config.yaml
n_layer: 12
d_model: 512
n_head: 6
n_kv_head: 1
head_dim: 64
d_mlp: 2048
vocab_size: 39979
activation: "tanh_gelu"
norm: "rmsnorm"
norm_place: "pre"
norm_eps: 1e-05
positions: "rope"
rope_base: 27400.0
rope_fraction: 1.0
qk_norm: false
attn_scale: 0.125
bias: "none"
tie_embeddings: false
parallel_block: false
init: "uniform"
init_std_qkv: 0.016
init_std_o: 0.00327
init_std_up: 0.016
init_std_down: 0.00327
optimizer: "adamw"
lr: 0.000758
beta1: 0.95
beta2: 0.98
weight_decay: 0.064
lr_head: 0.00396
grad_clip: 2.0
warmup_steps: 280
schedule: "wsd"
decay_fraction: 0.907
decay_shape: "linear"
final_lr_fraction: 0.0
batch_tokens: 65536
seq_len: 2048
doc_mask: true
train_tokens: 901300000
steps: 13753
dataset: "wikipedia_en"
MLP neurons of a small language model. Each row is named by its layer, matrix (up: input weights; down: output weights) and neuron, and shows model dimensions 320-415. Each number is 128 + 24 x the weight over its row's rms, rounded and kept within 0 to 255. Numbers have three digits each.
After each neuron's rows, "raises" lists the tokens whose logits its output raises most directly, leaving later layers aside.

L3.up1998:100117139154126116124146139138121165148117128139112104166108161101104129161109144135124160143089122070165111173114093118107065167148129135085138127115132117090138109148159087080138115173130108109096109142158126174138123147083183139152099156120096112104119125157120127115162101100120151188
L3.down1998:118124119118107203168194121137124168116154152145081134136099108112101130141105168131140110111123111094140095118086152134088112136111166147114121158152163163104110105169125111107103145152117107070136134130138144096110105128113119159155101120145114085121125092122136114122134098099151111122
raises: "et", "as", "at", "er", "als"

L2.up1254:127112128127121143162123160171118149127136123109161123159192110121127155106074100161139159131148128079121117118133038142108141106138141097127084170183104133124140106118120089130078136114119146103119127145113125150146160170124079156116139099108159109136097168075125103163141147101147097138
L2.down1254:104154163121124171116155115135175102137157143189159128108108101142151149140153102089116152103107092144161132153128140157134129134159138130132154109126177137129158132105166183135154116131140111178142106116125132100070123057126139124137140142158157110132109118134096124115092089123130133107
raises: "\")", ")", " )", "\"", ")\""

L3.up1202:103106141115133112127098155104153106117135129131143187111145135117124127159149159118119141155126123171105094126129127109132118118138091114133153140138110127129138111151113122130092158140181088097136106182153143111138127116104136152181138150090124146148117097132099144162178101112179112140
L3.down1202:101140146112154149122169140116151169133120148131141117151109118102105130096122117142163093154095127126186183150157093120159137134180162106170119147113123143138125110119123089113168140116079095111125130081188150144168106131118153154113138143159142094140154143160140130140106141175120112103
raises: "),", ").", ".)", ").\n\n", ")"

L2.up751:113081144135116133178141127122110116114147114080143156155104140133141145130075138108147095130140150078122090130132203144106110137153159137134110093150134158139097118143131115157135133122126109128104088115109137086097129103150112092123149109122182113133113131105123135133127147165099096093
L2.down751:122144134126146082118112121117126135115135108083099096095138120123104073124111122127142106104126040129175134084160112207111110107106141124150174130145174114132168142095160135116118126116117141150146130129142112118135125123135095128121127130131109144136109135106146135118151096125149136156
raises: "'", ").", "',", "),", "’"

L2.up869:151179129103129103119070138146127145082132127071137112097132160154121157097092119190178153133152130093144138159211150127132142094100132105114066144118115167144104132112104165189126146098115111124113119106101158122154147164132097158134111139128179131105097167109131142103101167124109148110
L2.down869:107146138163093127105144136112153133162121142099093119170150125127120124171157098151128127126100105149157135130126082085137100161166115120089147135160121153133152143109126150145131111129129142121133161164098116104065108109135135114151136123121069147099118125125116128106148094103113113128
raises: "\")", "\").", "\")\n", ")\"", ")"

L3.up1493:091121132119158103089109130127153143133147134125120119133115136115104122146160139179122167121140122107128101139162161092131145112152105109093154139143165119116093123137138083154154108115152122093102106131121136127156107087156117147107083123140123136147124159152135099131135132134141119120
L3.down1493:134082097133099121152154135113148144128126145102127129140093149129148138123150103079106090133073130146117123131151123114149102132115126125137142184129115103121124114130127119092127152118099138165107148135108147125101138125087160114105133140126159116103122148124125134117110107121126132081
raises: ").\n", ").\n\n", ".)", ".)\n", ")."

L2.up185:137182159076125125139095083088138146122138166109109131083084073136113224120091116128148140133146155159123137156135094101165130108115110142128099088085139132144129131138126149129120122124109094158131115086110193138157122134099121166140116186096153131136154164064104170112122150129117112138
L2.down185:133116093124138145104126109121116143109138135118103112173187103154170147154150064109155139134126075128145107086075075114105140125153144097120155126100113141115144108140144106152111142158110100117095156109116101126099176119100130140088117107125063104125087132137121082115110116122108092108
raises: "\").", ").\n\n", "Professional", ").", "\".\n\n"

L3.up565:098152162134124092081150155168108158086146134126141092112123124187110112111154160120164101106105148139147141169124126127160136094146109123076149167143143149118158130126140112151132122159121154131143082144117110135141100153167134100110097136098140124077164107148113134108098135162117107140
L3.down565:133124126155075145117128114144139119158111162129139132140144131125128145112135099133184127144108112071129081133148114112133086145085137125106134105164112099093145146112141146118127123118160114143144126130126090144105104160130095098144139100103184148112158141173118121105127094130160094111
raises: "ment", "ments", "abil", "ements", "(s"

L2.up1062:139135138108117143111105149150140137125138154118148130113111151140105119082090120188118141157131169134106118151171118100188152106131115145108154103133139115136096130125109151152110118118113078164124105097116125150138115117103108148151145156122131118114147161103102126113129155158122135141
L2.down1062:116109101137126070148138127102128139099108137094101118146170146100137096163136094111158148112109084179125147118104115115098097122115147103124117055134154128098163110090151140132121091149112116119108150145115115119125132134111162119105151128131108094125116143132135101092124100128095151154
raises: ").\n\n", ").", ".)", "):", ");"

L2.up1108:137158111120119130186101157140089123050131124052220120087115120171167109125106138167143141104116130103126125116171121152132135119123164193105112144124129142163109122129104134119116186101147149117131128107123100110157128082124124149134146117109159157135117132108131179108139153128098090129
L2.down1108:119159115105124119140145157123124116150141145130111129130110133118120122113128179129098096111103117092124115150091110124172137126119121118100119116113152169082123125123116139106112127132126149146121120082121147126099152108113118145113106166163137173129114132128129116118116127122140145183
raises: "\").", "\")", ".)", "\")\n", ")."

L3.up1417:095121145127131108107100124108167146136137117116152154106142108135135107137129077151134157092160157161181062091155117090154156144110176114116123110102090166151150101123133110152083119136161154131128128124128110133166140148107118094145097139155136114157173126127092171155062097074120125148
L3.down1417:110097190113134114165154169138092145116129120119124086127135078092110121107103123142141132100145112155144139114110140126125121148114138151137080135125137118138133160121164101103165163091091077098124122083092103140066135126125136160125125107126138135160153155145169200101119112094126104128
raises: "iving", "ions", "ying", "ies", "ivity"

L2.up466:112159135114109133143147099128110101163140163161092107110103102100135085098127160108132121112141090185107131158129205117161135122119093145134155140143107101131113154121161135129114143127123082142158135090132144120119110149128137110123114151137031151143119144156110151162112111138085101073
L2.down466:140091109120127105060095113111136152083113084107100072123101146170107128119098111153138098133143059139139119079120091093120136124117140085113096111119122142136102151130114160159132147122123155117106140132102107204126117108106105104108154113108126115133154139086168084145139085151128168110
raises: ").\n\n", ".\n\n", "etter", "\".\n\n", ".\"\n\n"

L2.up769:128157138133116109138095095165124122097117121138122095089151161146124132105096152125121171132153146157106111125191186105135151125132143148166119087122137139129121119119135130109140119116114111128131123120108170175105134182103077122130141142152148127162112159094094143116094136147104108146
L2.down769:106136096140131166188122143144153134151128145116120153159133120112152148133173130109113152149134076110145152112088155119095135129116137125137138116121147123113104134109132177142105103155134092143117143153126106132084097111132148120107112126116112131116095143180151133139105138145117093149
raises: "\"", "\",", "\")", "\".", "\".\n"

L2.up95:107154095087113131138121145155146124094136118087112131116164149130163127140115120115155175121159128089123137139200196132111136117116142154098139137108113103111131127143119116109139162113113082112099153153110110144125138129118121117146138144100167126108111133059134093124121134140129090134
L2.down95:142120167134167094108151117103142096124107167137107125105131089154096127136149143136078135116080090154154166088073147184147119135106108114133130049114155137098204102099152147123155131146150129139139129136184138099115138107153150089140144128133108124141107129124117130127097121132131122151
raises: "\")", ").", ")", "\").", ".)"

L2.up1991:132119125108141136093090152137128140133151134111179155094154111127134131134101119151176140151160157083119127148154162105122129119114156100125093150135129095149113104133105134122130137134098112099114118108117096079151148174106084165143097145139104120150098158111120144132128137114112109133
L2.down1991:102121187136116130132155102127145131153138161099130109142123106130097116151147122119117111128109068128162152174142092159155149144137147171107109140124133133128149147075152178115131094122122140106119129127112136102087103108151136118121143156125119139160135130196109133136159090126142132140
raises: "\")", "\").", ")", ".)", "),"

L3.up1730:149134137135110110122110118128141162112108115125160122081169088128117138124167142099144116129138138095128100149149136101122127175125159139120137123117142143148115110141117103126091159132170141114127108127113141100172115178134132091087183154146097147120140130132112106144163120108158151137
L3.down1730:079109107118105145122120183125099159131093115153118090172103128134128148131132129063147155124106064105095140141132125103127109132109111149093131125138169159145169128117163118126147082148095139109134126147083114135134110139140136105133126162123107132125118146164094180114137138073164080090
raises: "\".", "\".\n\n", "\").", ".\"", "\""

L2.up819:139148143120131125119108149120131138118146124100104137085148167136136163104060106160129151109137163138129137114181219125132131129119178118132091162107123162124141136145115125119085128107125126116114146125123119146166121133125102119123103140113134121119114141070108164138115136142101158121
L2.down819:112144096117157137160145100113130109143164176129114133105155159160123121183125070121129153120097095133126124080102140106117119137103096118122167096116108132122154105151142138135118097139109147152119141145149125136093166110118129145103124103146071112107114161103143098112141130121106130130
raises: "\").", "\")", "?\"", "\".", "\""

L2.up1580:133179132117134114105101135141161091102157131110055113105146113134141119094132123130112114126141134144108086143113093140161121104135107131063149119104132098152152112120125127137109138117082138140114115135117133108110103153123120142134083160115176139160083122128107143139137165117095142173
L2.down1580:153124106157133148144121103123133110133101113106096132123154098110104110155158099153106127112133029082135112132128095124152113151125134109108099135109121122083174153142149132108144091131154151111140169138134151175094132110155090144081114142134119141125146151136106139100101142156101107135
raises: "\").", ".\"", ".\"\n\n", "\".", "\".\n\n"

L2.up1907:095187102074150122095161088152122136134129126127169103111128104147152159125049154107139178113148151170152145149107119106107146136141139107183121160128123138128135118129158158105117177122098121136132133111103140136108144152134107144131116148146159171091133154095115154162104134168109133108
L2.down1907:143125118154143139179130119131129154095134124210102127137127140146127112132167127125113141126119109150125136126104133125134137138127135114108138088079148138106150144100142141125137112159137120113130143137111119124105121109111152115145140116146127136124158147126136116150153114145105133130
raises: "\")", ")\"", "\").", "\")\n", "/stumpings"

L2.up1841:110122162148085074134112121120121174076102120122143150130159136128082132118133064146114140141125121111124124111103121126133143142169109159103128125094122142173122146138119110110160145174142093108107106094098142091134160130172192143114124123119142094127093163111124096145163086116142083121
L2.down1841:098134101140130104115146144145132134143141172125123133164159113139085105155159169128107118136106116113125130156170130130099127139146132130078137133129130125085117100105127118147145123106127173132135136138133130148176132149097113115158112112158153172123146136131145143132120128121082133120
raises: "-side", "erb", "book", "ition", "erm"

L2.up1098:096086121097105137142140152134123121157116147177105093112140095145125107182132151084147104137095141152128118138118183127079153138118129115094121091160117109113130154127149148148137160124145082122145136128138109129144150121153124136136164078145147125136119152069141168125069116110097109115
L2.down1098:173151141108107094098127121149129167113115117183103096169128128141144113111108095150127112113155101168151140111074078141164084130154152114138162146124156143135167133109134114134106147107140123142104127145120120094122125111109100155142152137117124134112098092110132134142143156115156139176
raises: " ===\n", " ===\n\n", " again", "/stumpings", "airs"

L2.up862:151155132096135124137103127107115137122165134153134132102108126158071124129134137120104108105103134138086151123150118128141161101108095088133166137115164110130104149132084079140099132113133153128123133119118120140123120144149122104140132152132121113104138108124121095114144094125180121113
L2.down862:077087140124161133154153139144151137137137155157148118141125139130170176118095104152118150156128152132166112116134130117172102146116152144107138123158125123133155090123157169152155134140132124147112109124102145131174168149152112150084117102124105132122137160127091154130129167130118166112
raises: " another", " the", " a", " their", " an"

L2.up713:150123112139117115089133130094106121090146151121106177111119153128113164130135171068135117122136146070131098119126224143122108137137108139111048152121106112132130113114124133116124154125156174121110154171114138127123146124131090126138171106126171075134156119147119156121156145131098159077
L2.down713:107123129145142113103112098127174114107150088158086157112115118162102086130122125176116118101120026157122121110153133129087134115126101131150157098156137141153128110122139136109112135131132098128137131118105125144111114128120154142123113127156102119099148131104108119103145112107124113130
raises: ").", "):", " in", ").\n\n", "),"

L2.up1073:120115117133106132148164121149115121097118134139116148077134139106124168147106144093139111119147101118122142129115102097109137122138077112144107136184127148145147125120133139120137147141135173148124148126136143179120147145125103118126155141133137099094101214071151106117138119190119126127
L2.down1073:141131151139146158160146092138133103133167153144085125145081103116138096129116135130127135159146102140111133141195163090131137132139165120099177144110111113123054142155111115144105154148139101122117112145139143122096121077093150132070113164096069115137125139162117102164131102122101095095
raises: "===\n", " ===\n", "\")", ")\"", "====\n\n"

L2.up264:151171131102108135095118099128179132144130138143127067109149136102115160096084127123126125126136108152132102111108110111086154120139138116141138108125136139131119123115139136101109134126131122146141133119100163180132098093100091137140098101128179131124135115097149122114132129115103121173
L2.down264:125117121140137092113123129095125105120122131070088155110112132102083096130101126125151101124134070160161136090097140147135101132099130144107144101141098097122169138154131098143120092129134115117150184139129112133104174141130133146090138103148102143106120127157135110133112143156108142138
raises: "\".", "\",", "\"", ".\"", ",\""

L3.up440:138145214116108099113141132130134147147127091169129107103151153108143086133115151093117168082143117135163106162167150137125114114141112135111171136136162101147131104177119123102154143144135172096116143152138088139162168157174148129127099110147110132127124107142087169116116087142120131144
L3.down440:153121119167115093083131132178114164151140149127112157149089142112148144122108137143126116118131122156145106149067129141156136115144116121147142147136161129122099148124131135126146167147130115151171091138104095109147148145182148177124161092138149154120129142144083175143139148121142109112
raises: " largest", "JSmol", " highest", " successor", " longest"

L2.up421:109188131092119130107106150136125161146133147146106130124165079158139178168076161145096167119137130158141117109124138129115119144139149170105107121136126127131153126107160177112115174141154076144151123125106131207143139127125108138129133121113151142130142129165134170113116138164089159124
L2.down421:162142064132143172185135098113119123123114155170120137143139154128117146112146102119109137152099054103081107136113129086125133142122129111121172101123126102119084149153128065137122127154114123106125123132103136122115166132126145155148080108152066125115147116122128104155148116102121108152
raises: "\").", ").", "\")", "\")\n", "\"."

L2.up816:142171147137141132107123086133150090129132130150141092113143128064154164100078115166130103130101164193107114133100100127134118121146138119070096126120148165124126120142150126156104137100146168143145143128117159130116126117116158077106126154133183154142104097109117125128128126134130142097
L2.down816:089135108144113074100096137117084115162126114100124125135146130125103095113137105131079122112141045097117112105146127148103121164089097101122135164149118132096122147148150128169156100111131140109107137121148113141117140148150109168122111112136127159094095163068133133155098149141125131108
raises: "\".\n", "\"\n", "\".", "\",", "?\""

L3.up75:115117115118178133136151160123153149142129123091127146102137128120104103089164135095137091143119131109159111102157119143186099148143168125097153165124148150147119148153112091124117123116148141127129137168125105103164125099142152167143144143138140135090183143129125143154106089154119132108
L3.down75:122109174148156192123157108124139160122085142117145088142095143112119136181112161141146094149153155113109112121175094145106089147142121139152081129123128123124124098135107106108115156126155108144118145159150093147128167166142131155139137133134110150123154125176136139126130099122129127109
raises: "bands", "cut", "ions", "ments", "olog"

L3.up1025:096134153128138091139176117106142158090140115140142160074163132103124130132138150095130093133111119140080122121124095138138140152144130126113156141159152135149151160129096142137106132104131101142119118142120156121138133130152121147143180112142151094140134134156116099200106147076138128094
L3.down1025:148149107114099139112157115154119119138140120119113092162152111131160119134127162128106119144156176157119112101128106129119120098178103112118106140155117103132169166088121136127108094120102106158141112120129127126118150103082150111075104139090144126149124149159132109119162136169125094167
raises: " these", " this", " their", ",\n\n", " some"

L3.up181:095154161069169099132125149106125127172228142139149113136165126142129087179157151154107128163096116123147140148097163085180118131180145145096128141130166126137134154146088126120104150135132158117130135119102153153093127101137131128104140148146112134128158099115118140127151158159134115128
L3.down181:122111165112084164109161135122135103121065118167133123175121144090120136081123153086108111106141154120097125167167166141123135151123088123116148112133099114116116125119168106148114132159070131148128110094118137127127125120122154134151122124121145124140105153080108133119142125128114174129
raises: ".\n", " =\n\n", "\".\n", " (", ").\n"

L2.up1787:117143141130144107159083155164100109088120140192136063093162179192105123139070157092148129116138125116134133132077203152174144122103148119150108143164106117129146155116137160111109126139136151092143123111094124158127128154112100138102152127135102132130079143092154113115115110124136153134
L2.down1787:109142110125107125147152115157135131154163109177116130158128126131126116091121105154078123102133103110116119125136150101160109150131099145104136148138173120128131122103124182131139167121118111143121121156087087143104132092096146109155150137102154140129106136132123095117099084165123122112
raises: "\",", "\")\n", "”,", "\")", "\""

L2.up2013:113079144108144136135122128138155109160130126055072159087152153091103124097114162108175130133152111129101119156183140134118134106116090134129109156105098113121127111167132138115096139109128106094144146142138150099178125138147124118124150160110135090127122116138132107130117194113076119134
L2.down2013:105160111138121142131133104129155076087144123133125076137128120130143099131143065160094171121118061111152139128059125136119117144122116142136136083140131158153114140111126165138131145135129133141100142128082116129097139110098137181124092123124071141127129118095140109112119108130133110100
raises: "\").", "\")", "\".\n\n", ").\n\n", ".\"\n\n"

L2.up1819:114123118143130134113118129138115102086107119106100152164134178114109169123090131159151146128157152125100107119159096134174121123108118130114087095146122071142123131149123117135113118135106134107120136138113153125187127149132115143131114132116079124143145118113101116130152153124145125138
L2.down1819:108139127127135101165172086103139123118148145191124143145168091135131099133138079125132162131093034133181135116096148166124141133113115123119136108175131127118135157083124180111129159130093123151133127120078098098122136104114142111134150111150101114160135102162115139103144107153128150105
raises: "\")\n", "\")", ")\"", "\").", ")\n\n"

L2.up45:121121142131128116077102148144140115125131126071112117057142137110117078068100133095146122146141142143159170156136126134159126116110117122179092108129134147148163122129123156164117102117131140137081114136097133136151130144154080132141108161147185133112125139073123101116117136150125126117
L2.down45:105130079170113164098099076093151113150147127103103156152097092144099100136121086110114162089134208131094125094100095113113140144153127124120149088121123117130179149139123131091157082144110118101139121161103119134138136145168107141110153143146101139091136142154118139163163124101127114067
raises: "\")", "\").", "\")\n", ".\"", ",\""

L2.up227:123115128111139114143118115132119142084140147141115113140190173088155133080058112105125139123152143130151133148119171104123133084116085144156099126089101084145149132095112145087096131108111114115126101117092125149094125197152109114115105154121182132133110126118158100116118139139099145118
L2.down227:124134059189129146149134122125142099135138149112103117100115092122122104123154130113106151114106104129084137138072124135141142142121140091142126104128129144121175097132131139125155079131139117134140145130142109151091157097098139114181137106136078100120103130134087096095121113161098142084
raises: "\").", "\")", "\")\n", "====\n\n", "\"."

L2.up498:121112108122144129134118136147113100162102106195116125098139077156155097080095112134121179121124123135132112153068173138129132108126090087147116144138125111101137114105106134107129160104117157114118131143112144164119142142142095131115173143112173120158121117046174099108126171170131103158
L2.down498:137102104165114114111136136115161145083110109120121137123084124124147143115094192150114108070125113132132143112158102145105125114148131102112161115117159140145103131140141130093116105143113089139131112149108159099078131099101174130109149145134128117113144101115105105126105162117098095137
raises: ")", ");", "age", "ages", "\")"

L2.up173:103080142085122116147155131143150131099118136113112108141193126154122069119143102152150149099132138089131123126119139152111138144135125118146128138155113072165130155099132164131091149132128120129147104141131124182128136156137122111136131140153130112108140120119158112126162135150104134125
L2.down173:098144151124136082149137082159129154120131128101097151109122104142081104109119121113068114088162089135126129122118153140099133131157117129100177129118177134141158153112096122106172078167135140134147151144110150132111128126161159133131158138160115156115128168123088129082139066102153108148
raises: ").\n\n", ").", ".)", "):", ")\n\n"

L2.up2047:146119122072150115121097120124148130124157131154100135109142148120153121195113133136128145129155094163085089147146189097144161108116115120092099092128125146128108116122105144113099156132075113137121130099107133101151139138119125130155118148153106119160104193128123154154110144140094090151
L2.down2047:143148149136091101094161098139113114131099102100109134154114122129113125133150095131113097106131032139144133062103088161125118127142149153101117128152131142086195133097125181117107080113160117111122127180123157076110132106145136147117164129146113120138105156165098112101120111135142125158
raises: "\").", "\")", " )", ");", "”,"

L2.up1522:133043124167128116173121126173154121073121118136175090152163119132103121120102115172106144131116138091111136105178133134094114130123087126130100153112117129121139105128130133137137141109130148113113141139140124160158147156154102096128153149139188099151137152090114127102111167187108119122
L2.down1522:077137112143111091111141111099149141115118103071140138073109093109136147142125179166114119091106103158186123119090149131116128130138078107135186103162126179139120133101132104111128102123101172145106149144158111129092110122127129144147101134097104159128117142143118150094130130115128144077
raises: ")==\n", "\")", ")\"", ")", "\")."

L2.up1524:117096112128129145091125144143106132114096132092124116168181148173123147159131116132131128160129134063145129146204097129105144141143105102158085161181101072137098128131124117128114166123130132107113149133104131156104147172133118114146104096102155068131108177099132146119121131111128116132
L2.down1524:157155146159112138145145093127147109121120149101133139116115133162125168127112184148132147126113033165125099159087168152086104126099127113135168106128120118140134145103139155122128108132135105173149107104130133104061116086094147127142157123161097126122121108142100129067106130115128113117
raises: ")", "),", "====\n\n", "):\n", ")==\n"

L2.up964:113134143122100148137152134136134143121124143163119127144143150175132145129112112114134154148128180083147128118164088141082127134130138156081135106148152125159119119126112137144119106092163121101095131143131129139147144115140091133139086132140168106153160170141160118123163115130079106131
L2.down964:105152153137142085147128119131149136144148131077084185088146134091092081126079127151147132106120103152151123119143153127152140160119122126123178093114161140141145128104137088093138115155116134180132103139161155117123146149132160136121149135144070115146086097170141140155145108101126142114
raises: ")", ")\"", "\")", "):", ".)"

L3.up1907:111142166155161137103092153170116126128135138128185166146081156134119104138124092098163152111138113112147174140143130119138149119109110118154182122141114129135122115146139121131142103121130096119121121143115181096143206133126124148128104076085145123124111126133132152121100173152111102149
L3.down1907:116122115113107168102153099121145132101129107144137147115177147168142141168133126174132126121094108133129100128121135154133118159134148098125131129150156120125149142118097142125090114136196122130108113200123136110107097104098117126189086127115101115142166146102105129158134138140141115137
raises: "til", "ents", "ages", "encing", "eb"

L3.up826:051093111141141108120138123107083101140160113136131125115131089148078123161135112132143136144090136133103133127085134133167155134139072150121142146104104141168115125176120122137139116154134106101112155100114163130117139101145163129072100124106130137122137170134152099127123109139088159126
L3.down826:143140106119135119118167135091137092181126113156116159149091172113159148137145107113143112127123144153161104160119147112129190142133088125124123103154123109137118074140158137148103125141138091096144141118066117113127151120163140140064139134134152112161113158105115096128172108181133114140
raises: " the", " its", " their", " how", " what"

L2.up1523:114164124116129111121101125130154130133115128152071121159123129143146174104106124142144147122144129113137120134091124138112111139134153161149088142160114090137131125123150131147107138116152110147137121145107181164145122152121095106133163116139060137132130105124138116145140147153133135114
L2.down1523:130153132142141093145087119131122148130154135114110115134150141108091058116133032099078115155139059095143127122122124145122136106162144113115112127144157106164127192124144124134119085149108133138145171114098096118113128113142134152133121145129143155143149123092142111134142090146087141170
raises: "\".", ".\"", "\".\n", "\",", ".\"\n\n"

L2.up427:150206136087132112067104156138107158099163122081108104115150093169144115088150125138128155137152166075130157122167072131120158108143152158120113103113120119145163134107098148137137153118104113127113146125128121106165143093105100143155095122142128104123144155119129122088105111141119137142
L2.down427:101092122154145159140156123091156133113117149147066153130147144144110169132135154119145155144106143149126126101106109097145118150136098109123134063129139181093153112122149154142117140161116091125170121129128143122107141126128154150125167088166100110126098140153100127136120141090149121094
raises: ").", "\")", "\").", "====\n\n", ")"

L2.up1293:126121104145123133135138121161067126139128116118098147168099084143126165182136126123126141115121104142117107119149183091127134142094119104079126081152109120134108135096132133126119120117137106121135117154120145096172149132166150135125144090122188139139119184043145147109119128155117124151
L2.down1293:138130150112133139112152109117143165104140123184138121151168103110150116132118138135168119116123065182167116156172155152126124114143134140124136172136151164113141098114149101143097168100104097152123123138122132106145110111081170107147140139109130096115102123125133122110108114104169152160
raises: ")", ");", "),", ")\"", ")\n"

L2.up630:107150100100156077150080107107168122132131063122142085139116140095126121143120132163124120142141117122166093136119143103124147109151134135134075187124167158131132162135131143143061122132126154114125117120140194134067126138131117130162134138152141126136149113160123118108121172128146146163
L2.down630:161107120089098141147113120092159147092144102108141114120112092111149100116132123136096105139124109125104132130132121139139145103136090130168106138088133148075157152156129139126132153151103146139110150126112151124104105105108098120152101145156114130123112133175173165152142115137132138140
raises: " July", " June", " August", " January", " February"

L3.up1096:093092147146166143119125168148123106143119120138156101108136146136108117086126142131136155166070129158157129136141134126148111141129157114134172130137123142165129131149137123124127130120154166176104130136078138122134139126167146148156117136164109102110138111113150077132122126129163142123
L3.down1096:087140155143145129132138115112091090176122164113134114134124124073173108120111103095122107131172131134122128097110117132149145102144085111128135162123122115195124121131139127157112152164117123174096147099114108142129159093118121134131107143112148084148126108120133109142147090135137152118
raises: " are", " were", " include", " have", " provide"

L2.up693:105169110125112123144120122110138136105130117092151131145077126154124140108089140123147175129128129155130123099166094128098129134142154135029131136114138179132116112140115142115138161138094118110109160101110100144096159180102102115109116107114105124121141138080103130141108139088121163132
L2.down693:149145135118154186119128108108137150162127160226161118109098116127127137124158154123125139148101086121142139106116118143123140123146121125137124095130103151110130117126167112126115127129151110140135143145151134083093113102102125121124126122103106155128142155113107126123123134181103148141
raises: "\"\n", "\")\n", "\",", "\"", "]"

L2.up718:089143154108118139108097132106107147121124153167102137109182093101122116164103113134118174142139117064124136109106138118100128119133127099140118147138086140127130120092139116086085149155124071121133104131124140151126135172093111137128150146132108088171092155098127101156103115135140131097
L2.down718:119111161126155100163113115112132151094149136150136086102124134174115115108130030109128106145132097140138136106057145131160152162138129132105161141152133104107134150117116100187172103122127146114143162129130119179097131100137140144139162119128112103130117172139095077115081061146135096082
raises: "\").", "\",", "\".\n\n", "\".", ".\"\n\n"

L2.up187:100065107137109107099164132132147119083140125131069111133185185138137115130119125111139182110138115094128100135174113169154106113119111097172054127163137172138134135120120136161159138118119185133083178125126116140166151147140106127120143109127128127119144182117120098106132122127113130090
L2.down187:149133146130096097173126099091148113165132154151123187135126137115127110123133112094148162138108061135156124156133118115151154162112119136147173136101103128139128145115111097126122148154137146127151111107144103115118110145133115143108098110102114136142121125143130175178148137104129132095
raises: ")==\n", "===\n", " ===\n", "==\n", " ==\n"

L3.up1439:093113111153181099116073162162106105107180119126188087166122131148133122114146124133144130171119125146153114139149162110148101119128105096179165112133092112148101112124149148121116120118150139144124120149089145122129173131126103106126109090129115130108137100108132108145108134152121159146
L3.down1439:098143146120164078119150111122148122167187171112130170115107140123172132135095104113099121100134214194168120090099099133114126090157125144094152139125112097171171110139134090110120141168075136149085113117116128179147127135104096131113170127085116101122171129115113127187121122103143151164
raises: " have", " were", " include", " are", " remain"